python train.py --hidden_act="swiglu" --norm_eps=1e-05 --positions="rope" --rope_fraction=1.0 --optimizer="ademamix" --doc_mask=true
MLP neurons of a small language model. Each row is named by its layer, matrix (gate and up: input weights; down: output weights) and neuron, and shows model dimensions 192-383. Each number is 500 + 40 x the weight over its row's rms, rounded and kept within 0 to 999. Numbers have three digits each. A neuron's up and down rows have the sign that makes its largest values positive.
Before each neuron's rows, "fires in" lists the words (lower case) most often at its 100 highest values on Wikipedia text that the model never trained on; "fires before" lists the tokens most often just after its 100 highest values on Wikipedia text that the model never trained on.

fires in: "2023", "2024", "2020", "2022", "2025", "2021"
fires before: "3", "4", "0", "2", "5", "1"
L4.gate653:515518463539548477530462478509476500473526531511472483439461510469526528508539460428549449495515564471464469512533508510547533515488484454530507535489388451525509542430496547512524534490404471493496502436516500414485508585496476539453503531492524463538486491476484491528539485536543500500442572515475494611485545492478487474478523529503517462495461467540525528459549360547567480454531523534512512508491525493523468524557527504485511553485555482547533550475509472533533496506513570552473490437499421440516458501481451530491507455556480465571596528483469493471640521560553414555
L4.up653:513516476458560530473427643607483501504494556517565475546477573543488482508433497533541483465427542539467485443511533529435439539464450445489484495493468500475458475446500482520570521485526555532527486465538506442471484525535462510501519490438475506491442447509526531476538430519526472540516460489551438550504560494496492396533477533476482524489545460519481442473551541469515499488525389508510481457492495496533506518479547502490497485452520616515523519509455500551511478504529510433476507466488549439415537602554489504431537487467431519463550500391513602466506511507529524501
L4.down653:502489456503538520465425421519435531429462467530506475510499501477593462475467534565501465430574524457501401458451451486537493490517561498464488517437492517512608429487499496476505462516528558534506503470466470507514514514535504486521474470528556460545483449485509531499521469504521451475446486522479468467500479424527441545511508503472500538489474489461522465461505444507430526459516508504465484514570506471517562499438452437463547540497452464479545507455462454522470459510488486448550458471536513546507529527513496489445537507459495474516455427515525481523484480401518475483

fires in: "from", "between"
fires before: " ", " the"
L4.gate509:525497536473497535530520535454451499460484550483525472494504469477516466510491552516473527527593512532509477506503559457492511516525472434513483488513479444542476500479521517434428488483540492512436505559402494527523520460496396564518542494478470468494501454509536477484517483530528488499514591467563462444440510480548466489489475552484538527457505486563503473532576526494511527491500515589520547450448595596474456571545467508500598461478537430497442454496533552507573507510507530524487441433482436467490491455428518510529570392483497521494483446501491403532510535525543410515
L4.up509:514436484502475589501510577450467511437485495437469508491540505588484535474507573562519488538588461481557548573591544458458506551524505468475483457535563455507467498426491580438503487524486567486469475567474525556489469523494466497444490400534441557483475514496478499468480495499436481521491491543533526416454505549512461483505496510489528489464490461528446521488527495515517534521526508572512545420479526589528511503542514576522516549481497468483447501499404597549482519500545568500569480463480485533483521518517582490553547448561501512514494484457466498491529598528532445497
L4.down509:442509449533438483476546538419469470460525485431475489460463543485491506527511472506482503482555417505590510498522552511517463566478575517504503489537500464459537473469532504463452506474488574513580525534539515486510474471563486534505436440497463538518476486430465431532491492473436583558471511428518534532522499540526460472533498526562506435519397473575531567460473496548534524492530517514551544493433501515577542472491484542505523553488529485532484513521437552469554449497456602519519530453498511480474497512441497486542497521513549509476551502452526543518498563502487423485

fires in: "0"
fires before: " |", ".", "–", "-"
L2.gate223:548483506561502466471486560422504504498458574492549488458482390476483437442533509422555505527477560538531534478421468526477509459495446449469493486477478522500546470554517462533473496441427465550536436539487476485453553491483443486484552462480523418499522537509530450470475495509483467503450495537524425505526555547539469391551507482539408477530497550481550445524541515517504528427524465508533504419457569523514492452463547509546534528521600568486473477446502498515491510430536535395477497433462448500575496542531556501519505486463514469497475431515509532548574448523519515473
L2.up223:496481522431521493504528476544508486505479420533530496436443505469525480464485483484481450406568497462576508531454530557498485500493424446492476495475433426407534457497476482486485570515460440497555490522496497516480535454488544483483561409480557467509523512607499522510474476523497489452480514521516455510513465479524514502507508464476446554514520491480520513532584470456541540510460476540554567431526490456549501455469492482521490403481550501479544500477501555518462506547497484470419487467465464457547446462474543505425488533530439475445488436482512504532542541481541489516
L2.down223:429490555532489555474478524432517450508488521497549495554506466523566514481493526489480432467525469489480480560539513532466511435445470448435455533462487537531555430400535437486467562505430396600553449503524493517506514499532456450532460509501523479496506465518489497520476476549522513445439562496445494528513490513452504416556542447506448480552429488455511510525498488492483491434488529512458561478545472470543445520489451480569438537561516554506478509493473481477508473542473504524535575481467501426482526505505490484432576518450524484551557449530484537535479426464467508565

fires in: "2020", "2025", "2024", "2023", "2021", "2026"
fires before: "0", "5", "4", "3", "1", "6"
L5.gate532:542480459508563465548426548377536453462483478521548492577500483500513514528535479494520511502556540555479486397563403455522515489470563519503541474533450473517497474431578553531568468617452502475523514491531482500452509523521466491524398476484606491498492539488474611539585482498486496502447504528569545547506554503522441445551467500472504476457531525492457536438400449485481476480430527520395454449501481510512538500460568533468483509487510588448522476531512516483539506524440467531498497450481502518423482470493551494534424420433421553450499495404509571430558547502487514529
L5.up532:508503574528504485508537441508508466552509488583559506426461507484419552460522486496519534411539589493485528601488504521453477514468454515466465423454465541432489445443584413471508488572527494449520532573513506541512543513513474441474460455498503520502491521445540529494519552525522446502543535550542521450536409502505505511517540469484456531504526485497455466523542526427480572523540580560473512491493537547470510476518503496531451522528543488577441473523534554456440468558479493526516541477504499409575507475513558487395557506480514499526483476496517482497472495468542461411
L5.down532:509464490499488499540462465488514431498491469446457483505475485503485527478536580547541534479570515485476531522515492491512400511515548570456548525543514474482534480504437403541549470493526481502505496521540555462511485410554512537551484578451494505496573490506531513451560559463519550533485455490479471520444548507490500557513426454496530444540529526544502536472505509515486443489494479483459388402502490485463513528502544506491508480490573537483508448486458514459446490447527568487536431497496481441495481468485491505490460539534506540546527462463482498455552472428408526490

fires in: "on", "over"
fires before: " ", " the", " a"
L5.gate1092:515511524590539500502478489436506553476555557495471482461532506501445485549462546514508507498456492471489488499455490469503490524500461405523513511446516500553565474544469506422531597526552481467495522543478511512435515542541477495466480544499535472501549570535510511536546547546482473506465530454511477512512530551560536529482465510523461539477528512521517460497468468530505453491518492498461498479505548477612452489494475583451471512541507596445440485523462525479484461459508513534530492479454543510522510470451497455559537514530557536516616484443482464480525444535535560499
L5.up1092:499490502483480582550495481498558527517459508547511469531436487520553579523552531474515492484559513479545491508534479450527541436537488504432477505448506517503501570509520514489515528522474516504574547500472553526611501425515572458489489447555550515546484466474535491495474506565522502563562436506517496550486462483528465505492536482493523416547493535455475489449470545466512478513500551490541518533431499460493558545471426408537515507512515448611442498566485530548475459491496539504593505500483470519496486547484465503532545487442527470456502526554463462505445544409434488503
L5.down1092:429562508444519486525514487483447550452433524504549470486521500565558545442496487532510572451506499524473451543483501458599504531485448464508467489469517547570469464504551542537502450534534466466435492473511490565563527503482458538535446499467481521542547438452521496546531497490459596492510513455500513549487547453535508550515469493552534465526459428522542429437452485523551462451520550545536549467509490546500448566496452506603544467436485545496382532552460514530493500569469558536599413475461471543473531443500467467510510541486547483496534514526508471457488497509432571469

fires in: "2025", "2023", "2024", "2020", "2021"
fires before: "3", "5", "0", "4", "1", "2"
L4.gate54:528558547606554502412439615462500491517512555448494468569554452472459468609465507479489463494541502528429531482480483496525492476515474494478468539468523487456496526484551479478508493493508514451547491492488463483485523510479453483399507500536485521481466449581511494481491437492472393444464536427444494463537474478431522499558490553484471484487476515482479527494473456561490516484507510509415511534463438486526461428486519540536513476476476358499488472541516465619477506399546472482421499563485589506454516540485470502539539476546545475434539478462517452488520465476479504466
L4.up54:511506519536559480498477476485516479461527459486484556458437448467552525521510575508485430450522443461515459487458514558490515529498546483487583530502442453496443490489500522504550436542443433419518551487547493425434475585501467501451514532463559465564483562463492513562520457529530510465514473514580414495450515497528464461462527479425494481491513471478555504502605477437488577527498506494490518544447492555475489499612560513517520471462499490561477576529498518505582487513496527496511458506458487474483510487490520506550512505436458481546530467493504577452481512507511547522
L4.down54:484503441463552513518423514498503574483510471522509455478491487529462479551443476467530476475492541499463484519541458534481456449527526481458527508408500523548537479531447462531507455576527528588513490460550498522499445538581513436492497474447447510547524489487472491425469463515485513506535504536524551427575555494570531570500508433534520535419509472482440512548595463505392503460526497475390444476509516473536513458482484499525511539447468490489484505460517526560477514533477438415407580435464433520453504530493520505505493578469502518477482489438492508519510488515546406506

fires in: "2", "3", "24", "farmer", "36"
fires before: " |", "6", "–", "mer", "4"
L2.gate470:513519506457559560508548490473529455539485538531467481524538393499567460465470461490480511528534602495489496408489547535503540473535421454548443455506492500548548511495462516577415560466531499502513521506466516461527461528464455544477493556468498431465519468532543447507483499492532468536495485466525504524497539507506515458564561513537473502542518550518536525579586464549523482429573568525506492540523528551544591472505560446467507506526545515540415490513490474528510466442522490504429449475536547488562480576509519524478575476480558498445496465612495522518502385567545483449
L2.up470:500495475453510458512460512460540497530466537515543495436494468504486595514454476536603553456484551516600609533506554560505520405527480515449430483484515462529516511527526547411494435507491480473456467458523546547552500524507460520471428531502539446523413498522511481427539510478547460527515473477453506445536527421527498473495537482493526491551452479468472520454448531492508548504556454558535464476492445455535515542527451529550527464337487513527542556548515480536476539525531471550567506391411528446490514492458543486467477489504506491503464513445473426495611487502525498530
L2.down470:440538533491479469465485488529477491582538528399498521532494529495518497524502509496460495465524455483427526445499466597437514498482527506567488506587493492467466513532518464499503554548496493556496543531474461558528492497465510490453526469463474493562501455556490489538525522457500506516492471454450513485539485515505566449482481473506467473542549473487568471485535457537506521518608532540542564419513483535468565498476421482545548476491557557535464513567455531491464520470484593526472455471469568469430455503603500526497542447522519526532540509547493550483487476554473532585

fires in: "on", "of"
fires before: " ", " the", " September", " April", " a"
L4.gate973:529544467459451473462445468513428468576522488493576528442534553475524480501483491375495481470507483484494568615475552557482518499504457483438575526525531484528521506513528470511533491485515513528567501443494499561507504547529424508487475464501464524440505461484549521527502559482507509528497521562453521541448530542548503540524497520491491500469543480530435495517522479481529487510519468559478530475513516537530554482444475479460508570566466543549455470497616559464479501539487533485480536545530549483462460506481425537530496472484488523528509451496509450482499466476416395482
L4.up973:492547471491480470493476508529581425472471553530454455486510493492540470531491571465506526496479458503458547440475535576509461447532493527471438485497497459572441487497561553460482544517507452468451449502502416483567553488467439526570494538489523510495511484508486490470481478607476489454471497586513576492542505519449492504459491557515504524446531515451534486444457481490526450563588525418429511522524489429449569559528530449476431516503509503466492477491485488513458463525500562562474468513447482532570476577522466422513439472488499503427523500541489467534501400520466543557
L4.down973:511549469539482543508444495469572453488519471482443501485491541495556468533477534478512597488451454490484495449470520539508507535482476461452462438490447512581499472523482486450497571457535481492525466460524507508626484517474412530534490561529483543576460528518506594497489521577498498432465511479492498552534496571499497495525507477590470479425491578498396474560518484467530432453559485471505539412490535462531498478404459487549493539493469451522478484488501481452415535433455577516488511504550555471542489555490518501515479455455492447389475478544505503488513456568518483548

fires in: "2023", "2020", "2024", "2025", "2026", "2021"
fires before: "4", "3", "0", "5", "6"
L5.gate1218:513549464431450529494486450506491468456495514463458499499526461444494510426535537470488434490499553502481474448545525517515507456573509457458503494532524485587512514511557494487561579529492443441511552531500519497469545501524493410444501493507554498513524530461572615485503509463470481536506533506550455468523544569535498532441487521475482459460514465412469546539527543541456529455466553489421490448536486461511586509464517507485492493510519562534520519468455478587476541472489564535504501516443531554483460520439439494565431540460478533500536468458584453463575449549446478467
L5.up1218:519567470455502496501545527555528415482530511460490406493532474521535534512519491571501495491448421495525496587454529519480487510568518492459505474520550448516465528447529482489547456501558487559499487479512500536558483554498457458532536527488530515458461512540530534477489447566486499459525494483486421520459474500471503513492508542514450425499540531444523450496502488513454466488475494501495521468494555475556522388477467477483463467440541488598527583473507543504561449533529415459467467510526519547507518549538504447515508425469496610498471549531519542540445486551484493530
L5.down1218:554512492439548503514472483500541460528471482551541499525480511557462466507519490545533465518517449484429484461537531511486434504519523550552438590526551541529441553480475500474512529556498514560475503502497501452434555516486481512499495513441565487508425501579479459526477433504526578484580505447504458464521499504487564515557527566466519445477560444497545562520555444555482476469461462495542478473479502526534524434492575484527452529477565532436540495483473471468408506529434448449488529467405496473482515465534481437427575558502521557467500488481480571492520476404582443533

fires in: "since", "from", "on", "january", "between"
fires before: " ", " the", " June"
L5.gate953:503499509467439502514488482484431550479450452499495441477531490574507478529569529449480471461513566456489501510524498499629491505530510532521468577536435529496517515418507553498475530540471475481487523522478556537457538568538473489438484497496546555457532469487515529484487570496524525442466528472537552501465516542540508467504438506488550496539462498452500542518486476516506527468482551502518488412468512456551543564521469531513555510518496570569462472539450489488513487505477485528442523486452440479515528443446558456465460501471406537489475479482594474554473435571471462463
L5.up953:490536542418433482600377519446520508549473560524508462451439550580562420525531497526508531492526489457529495413471480544625502518540548442490543526538501526504503507458519435508437468451479498543564495537453573459513525494540462520501486520539538419471577479429481500515496475493438599498540491427482542484444534501509541521581470494523534504431485513546457465576535471486444481405486457504485528498486464520519529465491544462494508477457469504528415473461553559548548548462480420530520484511509432562462507464435499572482505521485508519483475428429547506513495466540457536461
L5.down953:543497545508473467561502580470447553564476421466479440509487516518530506575426488470493512441574495494465520489542536500495480449487486475439426432450491469553540519546462503457559531504454510502652533498471485467507508495541546492454512492521489556449529481482423473513429510530555516490471529521391526535417474472496538542574441475548526496522477493520531521499503517534528511486603508484468549387539520465484564465550433454499570488494515516469437450486499536531500492507454522548539531508479481538561490436495533523563497460463454516533465462461527475565505455565539448434